{"n_layer": 14, "d_model": 256, "n_head": 16, "n_kv_head": 8, "head_dim": 32, "d_mlp": 512, "vocab_size": 2048, "activation": "swiglu", "norm": "rmsnorm", "norm_place": "pre", "norm_eps": 1e-05, "positions": "rope", "rope_base": 10000.0, "rope_fraction": 1.0, "qk_norm": false, "attn_scale": 0.177, "bias": "none", "tie_embeddings": false, "parallel_block": false, "init": "normal", "init_std_qkv": 0.018, "init_std_o": 0.018, "init_std_up": 0.018, "init_std_down": 0.018, "optimizer": "adamw", "lr": 0.00127, "beta1": 0.9, "beta2": 0.95, "weight_decay": 0.17, "lr_head": 0.00816, "grad_clip": 1.0, "warmup_steps": 512, "schedule": "wsd", "decay_fraction": 0.83, "decay_shape": "linear", "final_lr_fraction": 0.0, "batch_tokens": 32768, "seq_len": 1024, "doc_mask": true, "train_tokens": 295100000, "steps": 9006, "dataset": "wikipedia_en"}
MLP neurons of a small language model. Each row is named by its layer, matrix (gate and up: input weights; down: output weights) and neuron, and shows model dimensions 0-95. Each number is 128 + 24 x the weight over its row's rms, rounded and kept within 0 to 255. Numbers have three digits each. A neuron's up and down rows have the sign that makes its largest values positive.
A block is one neuron, or neurons of one layer that tend to fire together. After each block is what it responds to, as a language model described it from the Wikipedia text at the highest values.

L9.gate109:160135120091157113105152134169109136093182136145169146125115160109122142148094110109152142178133118188165121094110128159135115104130168103125129112131139133127140114129121131119088157166114119104133083116122089123165149121112124126118153134153148125135142114154118090060143126115160119163
L9.up109:121148130146101140124089125153155174122126166140149148090135098119150128150155137187145131128129121146115141109086131112129124126102100133112153149126140146145157161152176145164100122130138146124097143128135137128128098142129191129122179130128141110115123110138138113124092106096115125129
L9.down109:135121126133112117122134076178168127121135115139133160135105136118140108135084147079096122130121142108145129141143131135136071148161126149156134099138156127139160118147132126147097130138120160132126144095150118062129116177152143131167163145107123126144108144081144150150112129195148111107
L9.gate115:133160172124147135113123117106135125156164138118121120118107155113126162147131154087155143139191132140123089147112136127089146137107127104146160129151145111142128183143107123131128171114156129091155105082113115111083106118152137126118106160127147164126136146170107107113123124122171155129
L9.up115:101146141110116119118119152129166159165129145134106139100139128082119155113106136120155116039127127172119150169107148121084112116122120142136125108130126152141116110140166162157156127131122126128101149148152124181142085105119140139141159122101118095148173130101134116115129123112132145146
L9.down115:115145121129101084147140148155118101117141121103090082117146140119161162128126109140141137115137090138155101119195093134118119108182108151125132152153109072149120130135117120127122105151126094141165108140135132137108113171139136139103134137174139094154153122136152120094083145124110114148
L9.gate210:139092157134131149163105185143149094130134153094174134120153132148132095163146125114127134156093116174117089123058125156108136141114144085101130144129161114127135099149125108104122129131159144137112126084151100159155112109155152120136152126164122119096193129099135160099134106113090169149
L9.up210:117109151116136142120136146121183142136141095148110132133133105062162078094147158116151128116103152081110115116146130128091167114144124145155129109174115129111110164191118144130146108109149160133113129118117163120085135138114110110127145149074079099108117156139127125106117134150148102132
L9.down210:110107087109127146091097099123103088133119164147141104108093133118114110129097167100089121095129119128160130084143128075118164099163119142130164141105112133141140128106158121147209087121113117108176086116120107141128172130106132146136168149145135133166177119089141167093127111183085113129
L9.gate316:124161104136116145140116119103105141112147137105109112107118185110164131147093120113131115107150099088175121132117089141096154170119102136101156159102128158181152177114131135112111126119136127106146148128115146114126176111101117166170116119140109115099122110107133134104146135126131120113
L9.up316:192132111139170135130097136110102152102077150117126173083129133132161118128138072115160127141102115131104117146117150182091137108109149128156112117156148149136113112098154144164171149088139111112163120113150100143145081148116109131124188128156124148111169095127137148108130133130143103190
L9.down316:092135109122140155142114106130143141128165137113073119108091131148119147088128113124098169139107106112134131146139113122129154104136120136067142102083137130135157123129061131130105111131126126111136100132130160156122118112141147102143114085140126139117116154130110120114127122146080072112
Digit after leading 1. The second digit of a multi-digit number, mostly right after a leading 1, in tables, climate data and statistics (1|1.8, 1|0|0 m, 1|3); weaker on unrelated tokens like is, had, old.

L9.gate2:110152131158118159117128137134103097111134167120101110110106137153120101120088132137145108122137105112107116111155107153108150117134154138109165149124105118145129126177154086147105119125129111093085092153131122107127121137113168138174116125118114117099125094134158169144124151174157107138
L9.up2:116158132149109107138127137148121122115144168112147119159120115141129136123110143095164130113157108132133109160136117110218081082109119133116158138141106137102158118103179136086103113165132120121103127167128145123114129130068130138147125135141155170151149149166159161114193109136107145086
L9.down2:129118090142158111123137110156156103150102079126140145139183121151107161132079133194139110105135155132113122149154091151122145128161164119122117129106137126178121085127125097170109153083138095130101121122070101059064148179125147111146098102106106135093117151105111130173090142138126132136
L9.gate310:113149131127174159137156159146137146068118151115141117124118129106124173131118117122146162131168096128155077108100129124125115129126165135136118113159098131128106118098129151072154156149119123156170089145120147097142102074154126126106138163140130142151122140131121112129129133114138143139
L9.up310:106138148105110138150159124197123133137138133145124094142120117137106166117156133156116122125129123109096120116121123098162105094165141104130142129147160113100107118150135157139118127132121119161143131142083152148161119131172136116113122129153142142119107120109110088179098158124127100110
L9.down310:142150168133090194162114150152170078144122087105094171118111092175096158132114137115103134118121140141096145143128142112166142071146131116135125128122138135115152158099124131120139110154091148197121141138132144110150106164154153129157150124112133149139104083109119151147144125145128102091
L9.gate320:103090104161069112108092097111118125100138101124116076090153116147115122102153165149116119129130122098137138140161141127137131134134129147120144056132184145100108155131122117143096135152073125151145144140096114142095151120153123118096146087139146179138139104147117118133128151087121100158
L9.up320:126116130128094134125128134132128153143095060142113072128171076064146112081132145179089130157112135140105135127157176074103116161135117178114110071156173123137126136175114136138144134151117132119148135146094079156100149176185132124124123108111142137125113136126116128131133154099120114129
L9.down320:147144141108181144127146150130124104126138072097142165147092123122139133145134102131147130119125255131145125127088086135136139121131121106149112156138068130137154069111133149133167141099176138120127110137126122114131097125115140139158095146090100121124139135124130101122121099172128117122
L9.gate372:145134114146102117101138117080125137119099095137114076095144113111143126071125157141121150158122111118112126118155162128124142141121103179112144104169138134109128116152129137147117142143117154100172156157117111153104161140181148138112109132127144138101119092119106126125160151094104097111
L9.up372:122076103125083127132083142143135126100156086125139084115158099135105139089155160169104124136113130089093139130142124102137112119141124128108155076133194119101085116139135098127120130159106125147103121127099114129083132139151122116110130094115126172113145138155126116130133143089132145121
L9.down372:133156139126176108141159123143122103129116088112113174145117127117156140149130116114141097104138255142179140152103087127137107145155122113172092119129086137133173123117131145118184139104149123111124110149135125108135107149118127114138130131105107129149157136127116127116102104167122114163
Table headers and split words. Header cells in Wikipedia pipe tables (Apr, W, Player, position) and second pieces of split words after a short first piece (UTC, cm, cult).

L5.gate1:089145170154157142144152129111063100102108142113145093166122113105103130170098126088127124116194150108141132162124128103132129141113160145119137094135164156092146140129121154121183132107116127077163119138123134129150111130109152134105088122130182125133092168096123165100133121083100118111
L5.up1:105087122143168129109135129109115120146137122134111094126117180091075136130103149075161132129160121114131119112133118106108153133111140134093111103149152114089153096102153171158139158162109169093141064072129116114146145165142112162108132147131140097156136117109122120109137132125149083102
L5.down1:123093123135135141101111161137156102133136078136104138140127134151138132163064154166172170139117164123093180109081163149121079120129153114133138135114107116154110116122119123136147123162131085133134174136121085130130092087185086133141121111118111140135128133159139112164172124126119139111
L5.gate286:145121142058157110146117131113117136124138121134111086117097166108113169124124135098145173115115111140133135115133165150083137114139148129137088072130147144130140131099102153121106184124144180082142137105125110117152170163109180110127116127163179117108151118136128123099125143144122155130
L5.up286:123134119066153146136137137095143103089089135135124141132144121138148152119113137106140153103093113147089140156111147141136101137119131127110115108127136122130119138111138160080128168114124131119171134139133120133152101154094161084095121109129150115106128135118141077079131158145136118134
L5.down286:129105142149120134126086082137136123108168154114111090109098125165104174083119126137161103140132198131167108120103140113114102140134117107131097176108117110163111132144078109129166089112109123122146139137135124140119167134142114139118110113112127133181102121135115129226097132086119142133
L5.gate428:159124148174132135128144107072101120118117147112101123106116125086129142164094114096151145144156105107163135112140115125135151185123138107155139074152134144100145091110138138118103163139135166109068108079141147118155167120091192118149102144131189127154179123115146146116131107144140145121
L5.up428:108176124110140157129102102121119160089109128083109124103147135121106142095134138097126154129129132104130111111126159132143098123126154133113106110159135129124126136080120135143152161094082120113133167149118104099140130137093148116158133145112139102083132116138143127092111145108117150108
L5.down428:143130129112132139149158139149124131134121123129098106172139138145061108132111137140128170102128182125142126155128135152120104083117160173138102166107084142154087148099120118131161083093134110120121146108135112110095129109124109100146191136105116081107126121141148127106111125110098166151
L5.gate473:112148140122174120152102097116130135081122165092101155129124131108168176131086140080128152110145112128123116125118130127125126145084118123107107085162144114086121125101165131116149172095132122106131127122112098111133129163102131095196107195121161109136135082146168149089134110109135123096
L5.up473:197129103168146123090138092110100150137104150135097117126099105088123174135132090142138148142128113140140116137132132156115120121133087106145167078150133120093108137091120127147088168173096131111110080120169117100167118117145105106153099152103172151146120166160139102178120128128139103139
L5.down473:124145094132144147140154098128128130152121155118120137139180140109106145139145122168180113106142115159102154115094150095106123109149112112136109132117133134140136088149155125154160115175120117153114115071142102133134165121159119135078135181110076125146130139182156091143115164146147161137
Structured data field delimiters. Separators and leading digits in tables and infoboxes just before a value, especially after "Total" rows: Total length:, Total | | 5,454, Width: 1,980.

L11.gate240:120150078105089141140129094151133142138142187109181167136082160135154167096137138115138166112123113136120095143070128125095104106140135147123094111150128130152117118143173085082127138096122114115142050089127162064106109132121113139112117146145173091186133141151167143106131132105122142108
L11.up240:130176095139134114120120102158125141108111138124160156105125140091117160080120128117108126123115141146111125115080177135114106121129116147102122110137160106161075093138157140102134180118138146091179103083120136139133124123112098168134123116125152122147106136134132109104125166113140130189
L11.down240:125183138100136150161123130162129175129108118150113103120142182112084105097155123182102172131159117129114176114118087150143117167120138144132149118116131160148111106121157140125112137114113120128141145166156098113121152130121117138175153088170108151064122126140135124121166114146140096120
Digits in table numbers. Digits, most often the first digit, of numbers in tables and infoboxes, such as track durations, times of day and scores (56:38, UTC+08:00, 3–1).

L5.gate15:097126115115090148104131098080089144141096142107110094121148157121162119132127130127142100137084124126095117085120100111150102153133118134138137129145132121109133109166164130185100151117178125158089063149152150066112138139131137111192098110126134125082138165127139126155149111167117124089
L5.up15:174148140117109158132111119118109146152150143151136086115120138081142123177121136112146141157105115131159144066156146157138115090126126113157155123154130137126135098137175155121085151157103122151133097138129147098122111120109120128194117119171133149130144154123150110140173134148090153083
L5.down15:127117138130109092175083123122107129164170109106094131077136106133127111102168119131127140069107178117147134142107130122118115133119115121107126096114116118161085111117039085143113135119107096175068158148088094122151135125109144120120151109137115139125148126161163095138155144128109135133
L5.gate22:135131109140128142170141127112093166119124119134113093130150070154146123120109162119148094125129179113138090096094163107107108115154113120121117096145087101155119121107053111148166157129129168090095117142112124126125141096145132119161159138112160147121049124125066146141120144150113132130
L5.up22:140136108166142164164143122095137154164153111133113111158152099143149147120129202104144107117121141124121057109083164088148117091143115149116128139144124123125120137100089147110160144141127128093128110124106111138128145124121129124141104122110123137135063134113086145169137130175109115142
L5.down22:108114141105105102092084122154125101118101161122150145112106173117104108139131107154111143138124124137146209166165099154131131151108133097121117115097138131139157101142189126134115107121132110156127119145130127115118092123127132143083159117137133107126189102163162127081113119113135152128
L5.gate30:145133109163109116101117086081147101109134126143114126087120149170174059149139142127146112120108114131127136096112110129138144102079119111098140113115080095157135140132166148101098095116163125131100121125159161125120159107148162144143101146143148098146097112137116149123145168114094130107
L5.up30:107120123108128101091118097113163131117130139142156142133157128157158116125161149169145103107135153147116137172127152146163052073117099110164143140072118155146131149145163165123177134136143126109128097074159111072136141139166145138134130125109123147096118157141111123123183142107158125102
L5.down30:125113115158137121125098165146168098119087171150092145117117156126122125130123069135089097123139116133123123131113124127128166156150172129111124119104138092161130113175086092145113116109121085103151138128122135115131130129156119113146176119166112128104173126118113131122123133110079156140
L5.gate419:138135119155155117066124066133083106100130152118100102140162129070135113113140143094171146151165129135136131097139121106084117164115102086176123136189117127125132105118109156111124168122139157113111137176126103155133180136122131118143085188111143136116107168119158131124145113159162105116
L5.up419:124112120139098145110107096161085167126104144129112075111129136104108106112140137135128169156162162147131148107146171115090100167096134105152112105159111125123114105109083169152079123162091162094113096163118092175104157137170122121163151144145172151091116124132134108125122173148122132108
L5.down419:143109129128102133159134163139153150144109037180190150126085156158087153117122107133071136120118128142119126148099150150113134114169135149099129130088111120144125130149168128164127100162106112100114101125167103127086120124142141112146206060133145150105070074153101142127100150089105177111
Biographical "born" marker. Mainly "born" opening a parenthesis after a person's full name in biographies and name lists, e.g. "Jonny Stewart (born 12 February"; weaker on mid-word fragments like row, oin, hip, and on digits in tables.

L11.gate289:105143111165160111122126135126146123110125122135147145119155149116114182121163098141105120109153121159081138107134157112123184100126108179146112112164146107137106130156111112124100116086137151163112144130116146102154171091146161102151095101115150149146141151103180077124141109136130098117
L11.up289:143126132127148143154154152115138141111137116080165157120079135113132188136105124107125164133111106139101125127133131146103155126121134164157125111146094134136151135108143080151086155121100094116131137145117123116142158131095122171105129114161067148154134121135112111067125133192158136145
L11.down289:111118112119138112090139114113121135125140100164139134070133125101098111148113136123113107116112091124130131150105115142112126166151153117087138132144109111080163104108123108102116124133137156174110157142181137102177143130159130121115136167096134165122129146136135169105142136129115121086
Mid-word "ir"/"ur" pieces. Word-internal vowel+r pieces, mostly "ir" as in girl, Their, whirls, thirteen, circuit, plus "ur" in Hurricane; weaker on headings, line breaks and "born".